Part of a small language model's weights.
Size: width 192, MLP 512 SwiGLU, vocabulary 537, 11.8M parameters.
Architecture: RMSNorm before each block, rotary positions, biases on query, key and value, untied embeddings.
Training: a variant of Muon for these matrices, 224M tokens, 6830 steps.
MLP neurons of a small language model. Each row is named by its layer, matrix (down: output weights) and neuron, and shows model dimensions 0-191. Each number is 500 + 40 x the weight over its row's rms, rounded and kept within 0 to 999. Numbers have three digits each. A neuron's up and down rows have the sign that makes its largest values positive.
After each neuron's rows, "fires before" lists the tokens most often just after its 100 highest values on Wikipedia text that the model never trained on.

L17.down484:587488501492502527477472534548532524541475455571584496452446499456531599537511477547494492455476537482504479505455450532441570515489484567541410509483425500518510546497537486518525527493474519480483558514579515533574449469484533497558451534477544501491492489505530515506524517516522538498459461542475476461481556480553423571474504528539513546509513546506541533495480502437459525439427533496557526522446468462450494527552480480525503466436536437503503460481530537550503494397509530477490565502420549519546495540543529479519486424567504466405556453553525519504552566471478526610
fires before: "ed ", "ing ", "g ", "ed", "or ", "str"

L18.down169:488508455473481470524485490428511427518506535519461472475450506438521485552482441526513522524507464561384493510522494525457572545564507461479448476581486496459436488431445506454557469494520454487459515537579525407465484520489525453452527476467488460461475467551455501599525483480531463484527493497539498472500457485448463531494551533478445495559561516530420547535485477454548461483466479480487490483487501433462493539481534573531484556495549470455475458606491459478424563475487521524453492436497548501524553470519484471451451546447490474610469516569547467449495526428505491503
fires before: ", ", ". ", ".", "s ", "\n"

L8.down418:516510527522508462537498454460528462503480517410468511496508505513479485544487514501449458496486526419589511494477536539508550480474485545532468506406520517512572544425529452440518521551478488437482454552492476469514482497500524558458497544520551491439543472555477512465455537411508522615544551428501529552561428452466492463590524399483532486506426418463499527511526497469482528506477475502497489500495477473547451524473409484471504493464488484460442475504490557522478457542518580479492523520554575516528537520537439471478464501496399507544556414472527510495510489462406510531
fires before: "ch ", "ti", "in", "i", "c", "t"

L2.down493:515493495487495494542462539451447538458525513491509503556488525462463512520594494474506485462551548488484538527447540512453570514543498547457505479435453471559581505575507538496440556477495492507555548456577445570512483463488507503557578457514492432511506518502522524537453457514476550499451541466547530544532501524490383543549518496488504437492481524429516550479501529542439496557504544418459529531542499472573453532451536528514543518550512439464596451510499472568495466571535496485534399552476559465509483497526482515566563489488463473526512484487397560501525503468509546500
fires before: " ", "al ", "s"

L14.down482:520547460497481463482547529551473441452447503499490488499508510548511527476441477477418498512506530528512461558414570503461443512402562585524441494463551556428498497561472552558487504523475455503494477468531487512610484458541485485554508456570395442473566501511466500538521576432481469441504541482437478471417543520488514399505528510493447497471469566467532408484506503497456470571462542534488485571464472500515453497523470498548471451446527512514483468519491492467485481499456507473482486522495556525516511566507440419508561504432472526479520473475496574490554488488482498529
fires before: "al ", "ated ", "ation ", "al", "on", "ation"

L9.down508:529435484561472385482513507534530511508454461493494544600505526475518483506457502458527420449532528535527471498468501530502498495554524500458495556534560536543334491530479497476462500459522423511473496490516500429549524508546461480490580434439498480463486572510507450543507490537511505536546451465576511588480424428433461489426477486450538538523452470446510507497537525473507509521538523440508524496511547497483536541504527542430512461457524447597486494520477470475431547554461529490520587537493463493517471462473424446502493515473478507444502517482471535566483478522477509511
fires before: " ", "on ", "a", "u", "in", ", "

L2.down308:448569549565554510508498512529485557539547446521511515508410469535498465534494503499518496526506532483514521539469525479475457459400527508495453507510450529540491561496506507461541497554438415489489507458518431444468507552496540504437518422443462496428561513482485511480494453510569537525485501516525522547498521527467511547551489492500500492427558559528591515455504477528518500452568528441527440540481508449417584434499531464518534529546490509512520508416472512537535548478526559545507568534504463433555488459418580589488437537530527439535473477499510519532496539455439487563
fires before: "s ", ", ", "0", " ", "2 "

L3.down184:478579528510466577498472493505435524445553485526524490491462447536495492513555493547450430563528578516444521559446551453473514535499543547520523499416495471501583519548544486495445567564506509539511490513498494564471497530510563509574532496514510514504489595492458459496453516489449463536453511569551546532494476503437463584536518499548462470461514529507507518511570531531497505540459462459505477439543476511508486589447545560552496455483510464473571445555516486523486487526558556476410527487477551487554531461577492520491478468517543466485473478531485526530558443458452543392
fires before: "er ", "ation ", "ed ", "al ", " ", "er"

L17.down245:517492566460566489452455498455469525498536483536493502471482574424426533529500532557510494516519488493417525453567467606520547522493520492500410536481515579491434489472523553484481548486561525524522503515547478522492477525473519482505565529454547551510572470480499517520414514514468524495488508533465502517528510423512427466507508549524505537568456455542505430469492571412546565527449458463477547433540542485512522530501548547529505581508503495531465488507475482494542538492423516459466509498564536484459506597552517493556497513525513476508602466529523507517498590427506589509
fires before: "st ", "e ", "si", "s", "st"

L2.down361:468479482475539505513512472505460568538430465569492447536532442572517507437477566456529454525473478525497552507405474521498498518482601525489423484535437534528511514523493516498517507503488497436523522456627468500449501465440566547457408481516507511400543527445531472477468570489556516497509533560492486522537520506497551519543493521532553495491485527492543475498480504505528537476521514477475485474484425509527461460605493458536492572515508483493491441502421540489532468569503486478566476487517515494530436468461571589424499547479503471534536450575508501467556555429476445526
fires before: "s ", ", ", " ", "\n", "\n\n"

L18.down212:483531514451466476460444576515494481518537466471582479482469439523543510478482568542544495501481516451501511540532507464475549425533457548491511482454499545441584555423438535546496506440588537519533507478502490503510475432508489497494509483491449507445512523588511563566567491490522516561501523560474485545499501556493452503358523525500546530479523498442534481540543536449453507536523495508564493479443574470513572567485414445515446525515566472462500541458456512451490522478494421458495501507550615439522499507515558530501527457511471506517484490547532511464472569508464536487
fires before: "ed ", "ing ", "an", "s ", "ed", "em"

L13.down243:511483451488485445459511517494485507545437488515500451510482494542503520505533480496507499543448516447445526463476538510489409499411455459516532529465546468508527493403514499497572468494469488513510582612494479562481495552514537533507553535444507538474552440505456449512476522428512478577507450503499581446464545546508501505506484494473469602479550524567497529493574518450558452471503530418470500444502537572534482465428492448449551501414522521464496512464500490535461514517485563452501464546489487434529534489560503443466496439496473399547478441394538485495495461520495519475
fires before: ", ", ". ", "==", ".", "\n", "; "

L3.down380:479529482552504480541531497502481487504571486505492492448471525486442534532512447495479463470463570504549510512447506478503426521561449494517498499496499529527582476453536546531515545483524532444484620449569470548474490506497488516616493523512463535482446492465457512520499502601494570511442489485487571506402490469468422536523546486508542431490549463426452506469515533530386534518438467438469530544540428464475547535526527437541501457426459452495553482454542523461461536611538483533507484471506512498455450530468509475505502476479499498476486464557486477532529503468428509569
fires before: "y ", "t", "t ", " ", "ts ", "ti"

L19.down339:488513558495495499539447423404498521522558506508458447468451504414452482435486508561530493503485528526429525467466505495554477547464507455470498544488467548478513511531551476464413490527472526539462472512498573444502550403427546457500518537489459526509500494537520494560479540474524553558485458518550501456527551492444453592480532503428472505497444552532397492555519489549568522579498519550487532528475478498568472495474476533468485473492485506538572421475491505487512512484566476525453495483521528530431497501564505489520400490502595493573478478552439436504522469444487541511
fires before: "an ", "a ", "w", "the ", "the", "ov"

L19.down481:476484542449518465543475498467471509521518465545482457490527519479442503506546542453533440464505468440513525495494548498490584500401434514501468499558495525523497463453549457492504525509572526456469489483445454546454550502460527543437500523477518493443496457439477484465441541545498473504504554488463446522491522578476468508555474514495433530513453543503566491530462575484505499508505478448565482548540460447447497548544546491443472559443488467417430503571442478501516520466494622505527488412499514425464534537564588504472476542522520473431509491563514569565530519494564539551
fires before: " ", "s", "i", "m", "I", "si"

L9.down113:429561429505463417563504503578509587441503500504525496537535488481503518478585429491477506460533482542502529568530524498557486485505547477488528419525479528519426501448503514456553485542548543515517519504471464541534409488518484427436438472451501506587553475427430493455475531498439491456523454463529500471532540502470491529550555461484479445485501513539523565453514469489455501490592445522520538481479518557513480482458441524485517540495471500504496514483445520456536603518486517500550545488496432499482484554509527422651453513516491488504524438476460546488481526487492545517
fires before: "op", "l ", "ec", "f ", "d ", "p"

L10.down109:494519506554465572524505511497488510512498450515512482386522480508443436517519471584472497553481447509477456592499533542525609602508493504546534488432501561474450482501529457541574560489543530533523535532488490506548504532484542542520439497467420441453513458509501553458490490557496514469511521468449566498499503474415525522464471425532512421555466478467481463448568504501489530493465499596550512506503583438465545499508464533515538495568503463563526537459442542508491483509489517569480514501503550495603474494470483501468490442563444469516491473494477508468549546419519503466
fires before: "e ", "ing ", "ed ", "es ", "tion", "a "

L2.down60:487534471518513494476513515505460504432602472515494518520496436489501513513492476484417442506576561497465551503451584472470528516565470534463510526484464509580525441587514510486428584521505461466489476505527479572507411497505548581545468422535504495492517492531572582514516475505465538504431513455535545490496534486433433539596514450530476473515488508450569485461499518568461492500528459415496480519509416500480484591454573502481459522433481495492525486452502565536508452544563514445473503554493562454499555513497466506502521470477457467506475490520457548540529469514525549563
fires before: " ", "al ", "s", "s ", "ip"

L9.down320:463399562528476486501562521461507494488492513502483530548521434545477490522462501504499485503510533444529441478429501504489562560489536549577555489500507556486475572483503474523474533528475508438511446525476525517516415551542525472547444483518490517558487472563523463409478477533521546505452490495565575506458479477506458469477383468457563460583478463464470478475579465504435497532553475530466462528550504424476517472534453477545507505598533498501473505467485488455536457505515576548470492490435442508509522498552493486546484474446526445527487436553427529500566518395507558506
fires before: "e ", "0", "ing ", "er", "3"

L3.down49:493526487504459530535537514449560496434469484423505498514541517468507526528537546530472500563453529457535453508468497503477481495503463458534577426466456483471444535541498549439460509474547500525528527520447580491475531512495605492483541480547568471584548528476469508480428565509449500459561523451525542538524475467485514476545469545528495548525531608487495542447439497536516462578440493438460512511502467464582469477529513522503483504467485577446446559523600515544585551525577490478531412462421528525541484478482510508472537455469534537573467446515499520503487483469472522516
fires before: "d", "d ", "c", "t", "tr", "g "

L3.down237:508590486470509516441514504482465541442413480432521495533512455493503518489555543502503479480494572532551495522463516482537537463449479538519526492378511486490442450440482499431532554453483496479437500490405468481511595526564483507590512492463478543533459458566479484485492511471468443493566525472465419484539505538513505470589568474469480475466470486581498576525533477602494493509501511515560501535422489533515510500461532418486485500459459488483442523512494425497540481553545502499462580484561552539462529486495561507448552476477501542533486551456506498561479429475464517479
fires before: "c", "ad", "t", "y", "di"

L3.down35:585534489466499476534549499485524486476529543496543464526479528510523478484523561563514497480449546461557465468523483521513415527479512513541521509477424509541570476485548538533477546455539609561474564489511472504482537541451537552478533459520540587541455516486401472502470588481470497506509501542521462525570424517524484527505543503511478462475455496509421494415516477475510525476499512430526512555490398433558527432525499520560464480443486527464487514466546527474537467546487514479461467418538496547584461541511511480431585464505596461556484484553471521535444493491541513502
fires before: "d ", "d", "tr", "k", "t", "k "

L15.down508:447414473478480504421524491447514429532550427516520539484523491533489492510477407509455468515530546497586533546523528526558546471522466488456516482515489518398534569502533508497500528536504559466508487514549478513547459528514500510476449464449545500469569509476470515463515500457473475529502543517538483552538504484481422509465503538489537477487527504468535487466496599494528540551434452418497490394444594533544507554493526455442489456530499465525442581517526518487506512443413494473549488473471478548550550430509451517439473509471496552532473406548559588534490524498494441505
fires before: "b", "| ", "in", "the ", "pro", "re"

L16.down374:433388508452471433524499484490444457533530548494510457424485496534459443448528565497485418492480508564497493520492534517466421499465522441472564472575471483437604427496473468442485535556517527475494495518538467572495462552556517539497541466517436503421490505441531458495536556522552582517461496512453456481483506477556526485522492464544511520501501535445491517405441534490481501529407473451482565511504511509494457502488516441536443509487483532561496487512463485477427510504532531543448466613497516506452549459509509538540516488418533549444522490556537499494521487538491540480
fires before: "n", "s", "t ", "l", "u", "ti"

L3.down453:485529498528514504519461472549448556394593484559517486544533500496541519522561416498489464452581504523436465491488519511465514474443441461468476500506467480560545476536494517519489534495553507495505471468493473543507442503490559514516503432535533474444475494498554465551484495478542554505481527399526532471505552485481398493580493456546521435444509513461500463422479606511461508487475519408497512497536451513487542495443537493532535446444500469409531440552469487534472553571530500462578478537442511423562568543513456486478466457492490478458484495482453547508497438459490502545
fires before: " ", "al ", "s"

L20.down360:531554534511467475500429498508493487468464553455494501529450557527506457478465528597540509472546586429530498555502462452422561564493477521510483542525549452462407507401460577470542520464507461498538477519532435522523513519527520514491523498491518441490469489521432460557494527462491539489395491532467480547497539494510473514466493593477423547501515470514556521520534497451509508455471547532531595540418518490471464562490471542479469496489598418489486492401517507489504520545481558533470566569456458478491483452477472528506511471538488525433509479525510486453488568539540522543
fires before: "ed ", "id", "e ", "is", "ing ", "em"

L21.down424:503504530501507533473550451586490547514572518461484528436508534480450532532508468572517534442493490484528511539493439522449540529481448446485441518550526438534413447485477485495521532433499510573530468483598462472508453533454533527471546491498553549488553503537453502470557469538470526475481555487521523518572485587564426532536458525421482559482488508590529512485525481446519480446476530492465568547421506481480451476517494520488490514386518496551495455554541517547512437489509558457398452501457518527477544517517508520525500483502521526471472511533517588412482498438563494501
fires before: ", ", ". ", "ed ", "-", ".", "ing "

L19.down387:490512510550491552503443496509461501504437494419545520529500502498523494504546480462516465503575518470421553446540580457500534574467473518474494527490496468504484456457508537507507555527436492428487475555481401510587467565447508469516526507437523543460510480551519466507483506483519547520544519526527517514535516541500561497504497512493542535470482444498492546486531503488495495531473523376488526461515601531514496495497559524515494500293522490463452440501506532452479473559465528491480518511419512456436484463582508489464480444561494484496502429553528556488512499503469420471
fires before: ", ", ". ", ".", "\n", ": "

L4.down82:506526554503480531465548482460492480494477490541524526478441519534486512543520435462469525473497609456560456524467518571512446540432472472487508494524453489503402498507499490476511521523482535533505488529506475446405496525511522531457506531477509497498528562447507550489516462388524491542556517539480443465499491598409508550410528569551517477489426430485447538498486506475526486512504491445499494473517552537524498532498474519622462508420500508482540482464543503520540490541499511519512539539521540471529478499473585467490423549516529483495407443526507603495550574518398498517
fires before: "\n", ", ", "ary ", "s", "–"

L20.down189:535528438540496544506509515432482471522464390427489442491518452500501498491374558523548448541572508498446532482520485477502558458478459517512475480535466483470471441464444484461491498520405545492446492529456518435478451465495496505475534550530535525545476523477542423513512471484506507487447517398526521540525558521467529461526534468455467537483538438565482460499499464513458535525525479488474491500489450537495559536409536445613492543513421482527480511481518500480478515518509539530422458556499424509479564546389531548500544455541456518495465563530530506467465471475499484447
fires before: "of ", " ", "er ", "ber ", "to "

L13.down475:546452580534535530511518505513508531484502529515461526505506495454537481497491500472499524507478495563475521549483470470510473514480475514525438487470437517490515536479488447424485500425501489473577549450465491462579505451513513442584556446488536505466580471461552504427470512477500532481461450559536466547460562489475428507446504626561484454566478506548552481474528488511424568535514495486448455582429474495449460422555503495499480448463441493511449553510501524582488569498498500542500514507473468462483515519518549462509477470565448540490513429591481606475554528485519533467
fires before: "g", "g ", "m", ", ", "d", "ed "

L11.down98:416482519496522505490570546551528550510483522505572460595511537527474490464535491529480518455482534519571541495543537530503520435505446493450444470549490520403476469445495488532566462544577433478481524436507510483481593463449543462448451469452524520490496503429554438523555515566503505524481515472500470477524522513490504449573501477471521479480433452527522497552543502524492493498493502540449415554505483563494485470457505451495468513504409545433491544568502513543448516506516481520488403507576463438450512537462535453631454570467488474514487499524476472531491498492553449501
fires before: "op", "o", "ar", "l ", "ag"

L8.down167:461525470536513435528577522556487447506547496464498441550566464463490445562527495535456434505486431582549539486474495481482487454447462538493512527513536487511496443436413483476502589517516572466494467529525447537472501594530497432494493493510536526440487554499483519450507506498478506503470580483531537490518532571449461452493515423504487553447502490481501517490457469519474482471450469458502453525562423506461470476576444494588443493482481528496445586417528460502463506536461486533503505468445460523425445568545488535532502544435571528464500462501562493472508417544510494502
fires before: "e ", "s", "t", "ti", ", ", "c"

L21.down103:552500504478466468485485433455478440497457534550506613499430525560529497529530475513470539457535420498491448458513529487503428516469458480480425482553439501538482552481493537480513492507503467597434509519484468545474433554538534471486546472451527530521443494514484534516489502440520498518525481428552547431499513468488486497479502428499447503595585466503421569594493417484466501535492519496488500473520550504522525477442519535528488491349514539515462517552497508536543504478522469475517484515488467452480529461569461495466501529494504491562532514480522510457591585559441479471
fires before: "–", "s", "\n", ", ", ". "

L8.down337:489524470463422430460475491454477429511450478386485464499504528565469458554438471517457529520497525530524506521514473481540548514449530519532496461459499522440474443467446490542534550494493510485547474597516514503564530493478490565500485618531490517522513482514500465464473475451466496506478502490467485506518530475446518479549490390469527488409541489513491529504471449510476483530496544493572506561478518497517557522516440474484499444477537553478493512537544489582500559572471580548443569591502520491536455472508510487490593436504514487548553450452422523424525445452477448453
fires before: "i", "ch ", "ic", "ic ", "ia ", "it"

L2.down199:517506500518467475527456467523567509591519495436519503541493528481460516426407408441500474566451558452484554558514557532470512550499544474504523502498508524535535508509574426517447544476495559499462539512513567499448512534542541432504551465519409399527527514518544468570476479532483515502483481510490514454440507521470501430484587511504443523533458466510536471564464486542633510439443478537445470514551481470498417487523481515481483482599462509510524503465468527500522519451461497447534455565475513507491538457514519514467509491576482512481510494483507483480470522566456501404
fires before: "in", "si", "st", "em", "s ", "gr"

L3.down167:505496582438509467519534461544519424473484486594490525538487504540506495528482449560533496509498506527472530413525481530506469565458502458561532507516509440521516574586480464553564476443532454487416455488462551463478485484537505425469504501482430478490482575544457470467533546490538542430611557535571509480524459494521488547482433503493513527523466484438487554506522508468478491577500480548380544531554488467510477491474507403491505450513553496517518531454486537482492529448493576527513503548457435512478470484445459584491496484476560436501488483532536482463487484502461577470
fires before: "\n", "0", "\n\n", "3", "5", "2"

L14.down322:432439522409442510515469498529495523521465573444537547550465573525491560523467424488533447481499541615520392458423464524478490527491489458524493530459492431496518412437474479527465519555548494525521481451521454476572531479491490514450567508531462525496469514563430499558544521515503509470526508534530567546537473523514525491546502537526485531526432545510519516466525530510515470473502565455455555521565494464490422470541480455545449532391538547549515531586467465421441560428471540518504510500499472529475513486461474510487486488473457491542466494492514519442512496501516517431
fires before: "| ", ", ", ". ", "\n", "and "

L15.down218:540511522515434568464497443520540485479465553429532529516479512551456469558529447477475527527544545497542449438442540453532515465516502421523500465413474435521553495432514535414487498480480517538531580524511482504564567482509554492514513528522555525439534477527465542512467439525503503499499523511545623520507478463495449513544523504519482567521437605504500531511483556478443460554477533442502433493497459476445546508494517462490445526453571481537481506527497490509498556463461504494574454525553511482567512481577463490495475521452481536501508421511521537447526606527533416474
fires before: "| ", ", ", ". ", "h ", "("

L4.down239:562600541518475479558502485449471490429470539434500493518479538463449474505575451457455484468496541464555536537549561518552514442454482518531519482444489496537590478450502542456458449497539545528438578521484459484534552513522543508528475515531488519531524499536389422500498501524478538513537525459494434463483548449551470468473495523447516525474578424511452528463494510540576492548480510499521549534468499444495600432476515441464590500455495501509533548471507442487438454529524500453488502469473488623528508496515529516479575531482569482526474518542459472498450461454506496529
fires before: "t", "k", "t ", "c", "tr"

L19.down149:539480526513457509537446515550511503460434526464475653510403449520489451503490503461512458520421580406543502511506479506439503521488485498583524444543447452515528460490500506505620555517533453436422503546522534441473511498487494492488495450542434545536476514407487466580558527483506553521468544497539550546469498469512562531425516511469506507573499485548490500495513527488537521488515480457501482488623512500496509501574505529520543508461526474547579566480464500464511496498430500522491448481485573538492545498522518494433520452484467473522527477497481540446479516509563495502
fires before: "of ", "to ", "(", "|"

L17.down506:506492537522493444511481523552514519442495499539531521570454510535532527438418516536413463527532598498454419567499469561542513458472545490504512476498439508498554484509460555503544491487517485510560512512516577495549506541483477490493523477470478424514529484466595460603480554510515503508509569525463431456481491554479473484450501551412427583521515467488520478487500527552435550494517510567454506527485476472585510500496513434538471492563645476518505523487528487407475541509522510559447496500503479493529554514480511445496496492449416462449540466546496485451472488484482542479
fires before: "ed ", "ated ", "t ", "al ", "an", "ish"

L21.down507:553443541494485463533516428516483419571467584459514508561495526507494539489514512572553458540476494517439492435484506541628512567500561518492439517445457451521502547574518483451461542493454522446498463507448446507521510567513521533498493501486475423467531422484453458531599417496477467448474522553521483520540521480507434490500520518548567516543586533381521487475510576468481505508517472459534535523555526487477512491484485555527527473487567404474443493550504491474475497516493522451502556534526483486487529470482556461471555447523495458524497526433526511493555507472556502481
fires before: "e ", "g", "e"

L3.down83:569523472535552528447533479455504489536505483552571456551539439495494459436515464536459525460554513598534499529495492497478465506460497463546498428417481535515395499391514474553536465462494551543430497521509479544562545481567556497544537532548462545551447486474524508525533516513497514527589491562457435451486511503521481468503464445501478491419483530505457517517558544551485506527453552480575454528537483514477521444454498468432471530490502515513491497463489449532503427513527505438430531542481507444452487448420488415489511508514473496520546564486450478525439432515509511440
fires before: "ad", "f", "om", "di", "st", "c"

L2.down89:462476480556464481517459523498454499503530477577448469509507505466554545508531485454509504518574533464508583530446562472458530503558390552534544474515496517477552519563440469422467528426496536522584500522500499550494529487481560495547436468553416492448532503553527470493473507512458522541444533460554523519586528539493456539491505574546536525530514486463500551500431515488518449547500518455547511507545439519544520576484552509462507557482506513523498497456478480475519494552509628510503435513449523524534424490525442467523565461461498552554435434540456463495471529436537510501
fires before: "an ", "h", "al ", "ip", "k"

L3.down269:516557527505412525580511563542468578495515476357517478525480544515516532499516482456515443502434533452433498552468467501473503568472527540536489442451487548510597504518462530523493552520497514487463508453522530468474602512491428518526565529523470550532483515516466471454580540493524518559542525492527485518483501469455423489491504479489462518504565520477557519578542503503486415461521428529530503474551472534527453519497517529495474417642472484503465472509567526484533515490504549466474548500466581597517490524460478439486479515508504441523474492497496494448527467516445490475
fires before: "ld ", "k", "k ", "l"

L2.down388:519545504519483462465549493399478561461487521508502553509503544542484473541506511443467351480559518471420556493516566508472530476397520481478485489503548481512557509510509490522541522465519519532557524488456546532434515536447554553488512467517489511583481465468599525485549469524507558562455518485476529455439508574401540455548511452539537384485532545523468563561560482497440518470473470420513519539536438476484516477501521484490502438431497453486512502525429492531470537477452496504491467494487544501475539539494495473491511495504501473524540470515506502584488432512487565558
fires before: " ", "al ", "s", "s ", "e", "ip"

L2.down124:487495507517472453495515458498469438475511496432478496440521451565523538506464479447506487453469495522539501526487494514581472507498474481474525496443481542546492445494514447461563495480467467544389485502476448454557569529535520506550545537492455483506507492495522445497483473486527500583493442516531495507487544523502466585466492561535517521484471496587506515495475492506442501453513545541584482509535517526506505487497538457479470453458516495547487487487470427476502530545549552525525493552455632567356494505491499472421503483446538576584443502507406492511500374466537469466
fires before: "n", "ad", "i", "di", "is", "e"

L19.down222:544558518450442452484485553557470515532503450505640550553576516495545565496529495552423454512490523467436521541542562472585497451542498535450501474503521526508406464488558517542566548538441495456565538562489495468506536559444496521491513480543504460516478493426551466551480566548529478512479515562463405476560506491477475527494546483522491520514507530496503460453456509492466497518514485532508497443465543518511486581521553561534465511503501451543451563485479516515500544503525482455476496522527550481448548459539473506524529495501521482558556418521594565465564555520468460486
fires before: "y ", "ed ", "y", "t ", "ing ", "ic"

L2.down219:519520514470466448498500435471464503461471470442495516525500439516515451480509464498490449452448540540512478490465469497495549480397534482486476528491495577529384419535572536482564502511521461516421543500485520578539476501488549493514513612443514426475502541492490517481483551546460534534512505534533410495529520462536471493481573459518545514515530518492434471525497496578510574484460532498529534559501455478485536506425467511455475507477554463410478555482429401483560559531531514500538489441530527446435548521559446540438497471483557467481498526507497479508542469530470580480
fires before: "u", "t ", "ad", "di", "es"

L19.down411:562594539469539518468531526489585547469452516558474496536485440461479491595512496496505514563530458529508459453419507519551556553439512501461455527441462505447511490533515434525576449462503466533543560472519476541453493490468476460515551503483525534473481504541472498480513507524458473468441520465539503425452475505527516545522537501550493487547508528526530589475514489539480461504431480457463503476553502476462510419470495495462521493433495410538589415514485456578498452499524438582598468502449507487473505447533523523484468501491553457557527488482499502462528532582431485579
fires before: " ", "s ", ", ", "s"

L20.down286:496450419493472473434438529578456446508481461466521519488495509549467450481515476518515506479556533482564523440484431466444559481522479513494469493510491407537563437488467465530489492516544526401447425588516508538461496421586516542518509503522547485417498520488430446485573497512467519505426592473557505507574552504454459562521537472514491521486501496526493505539519539494530463567504444453425422447455524546489518469455561466487545545482542515517532552501481500469521574502516521504439426547520536543548534497536551511486534514530461501497486432530568488475491470534492527481
fires before: "of ", "\"", "in"

L13.down99:446537473440422487448479539489504410539475497408530495545558478553513448554571442488469472462510499455466522450439491517494463499488497450453458546482489427525537469450502461403532491518470564519469542495497480514497530437503591507503517499517517482463449519539510476611536492485483430482468532501539559529477431527493455508510502431491543521427476509570519514501437525461515547558442564480472459494545517536467503543534435494473541490423508497505445514551473453465499488506397563520497471536467523509413475487549539486526497510490462446471493504491444542473456445426489428545
fires before: ", ", ". ", "==", ".", "l"

L2.down213:474529485477492480576539503469475527625510479464508534538502444544458517504469542458539432547454500506494552493481575513494464495414558574503486430479484547581535517470492461520572530471490455499517562464531502524475543548565542452441450557444441548473566524404526480535530522504574526549479511503496541507483487532512540531529481499496492452495541470510583496517473527555559564504558512457524398465504500480500518511539542432444481614505523514505518524477431468514496471523486568513520498510488507508558454480473531533467466468531546524549460498493569498482552518450433431550
fires before: "s ", ", ", " ", "\n", "\n\n"

L2.down249:547548541481550531583566519536493504469480517471536509532434545516492565461419461479506513450481483466511538469447504462507520522515494459534470513504556529517443515628505540503482529477484589546468515503587515487461473552556456583456475511470458518457552498498525393469525571425451584539420432508475458517464506488468441491510546474536511475522577521478484496512488475455487484520510485570536549495581486500508503491476501585506522475600561575482465495529449542503521526517457468497431530490503498573500557461490546529547450499472523426567497476489457487499510521504472535462
fires before: "ld ", "k", "g", "ed ", "sh", "i"

L10.down96:494483583505542519526479457564460499560510533456462519560571536560619494505544481502506517517474490493543515465475575507507549483497508483485452474476443427518475497466479482483491468477489519497500472492462448481421479484534517480489478442520494426426510543547504424548538513490459496459444450510467523487550512483503607451526570504487502515450486400474480493514531536477473561550546524536597515512508467563482522457511568472495562607509472466522456525418471530528511518569537520563455522474477491413519476443537538532503561494403459510474487512530486459440481458543533518559
fires before: "e", "e ", "er ", "; ", "y"

L19.down370:474596494483518461514494487456530512463458509505501477489487579552492477545437467515524489500515504481449470457531500476432528448544563550536541483467465519523484502532517456584499534527499500502469500533466524486425533426492497542625470465509481509453492505515559552457537517531509485486533544520571564522474474461507542509606489467478502507532573448491524509409566392525419452515538549482455415400522536461502492516508506521554465545503522556495489503490481565523469462594531532558539509509539475446546487477519447543500576487526486468569521443555439523459465462483500527489
fires before: "5", "ers", "6", "3", "0", "4"

L20.down469:546504526500522483541483475555491506539500565473472576458504550506550456449560517521555548460454495499476523413514457475511561502484498463520560563464508418501493522508507463498467474404490487534444450513435460528552514500498458549446545540514519435361562445471539483462533541537535413460497478552468490533495501529438574519467491440496381521503499516462563511484454522492544550502553548508514547579468504524488476540510519496480528536507563478530440553447467536486540502549481457524499509546588527455503481450488499430476523480536452450522512423489537445482466527534515529478
fires before: " ", "e ", "e", "ed ", "es ", "m"

L3.down202:523547495533541462481486454489538417480455458451479514515539479496516493498526556508513465530491531440516486488493471476494526578551504527524457547423490507522606501414527456446520492512523542476495486551483512451518482514469537574474469539510558511506521490524527476489504460456501498566520518501456491601529402454490516528573535468513503449441390460430450492526522437501539562437593508499484505467487498482538479536485409487549502406499456521476467487519528573511547547553499474485491546458525532541593497509557457516393503439580509509528506453494445506477481541501446468531
fires before: "ch ", "ti", "in", "t", "i", "y"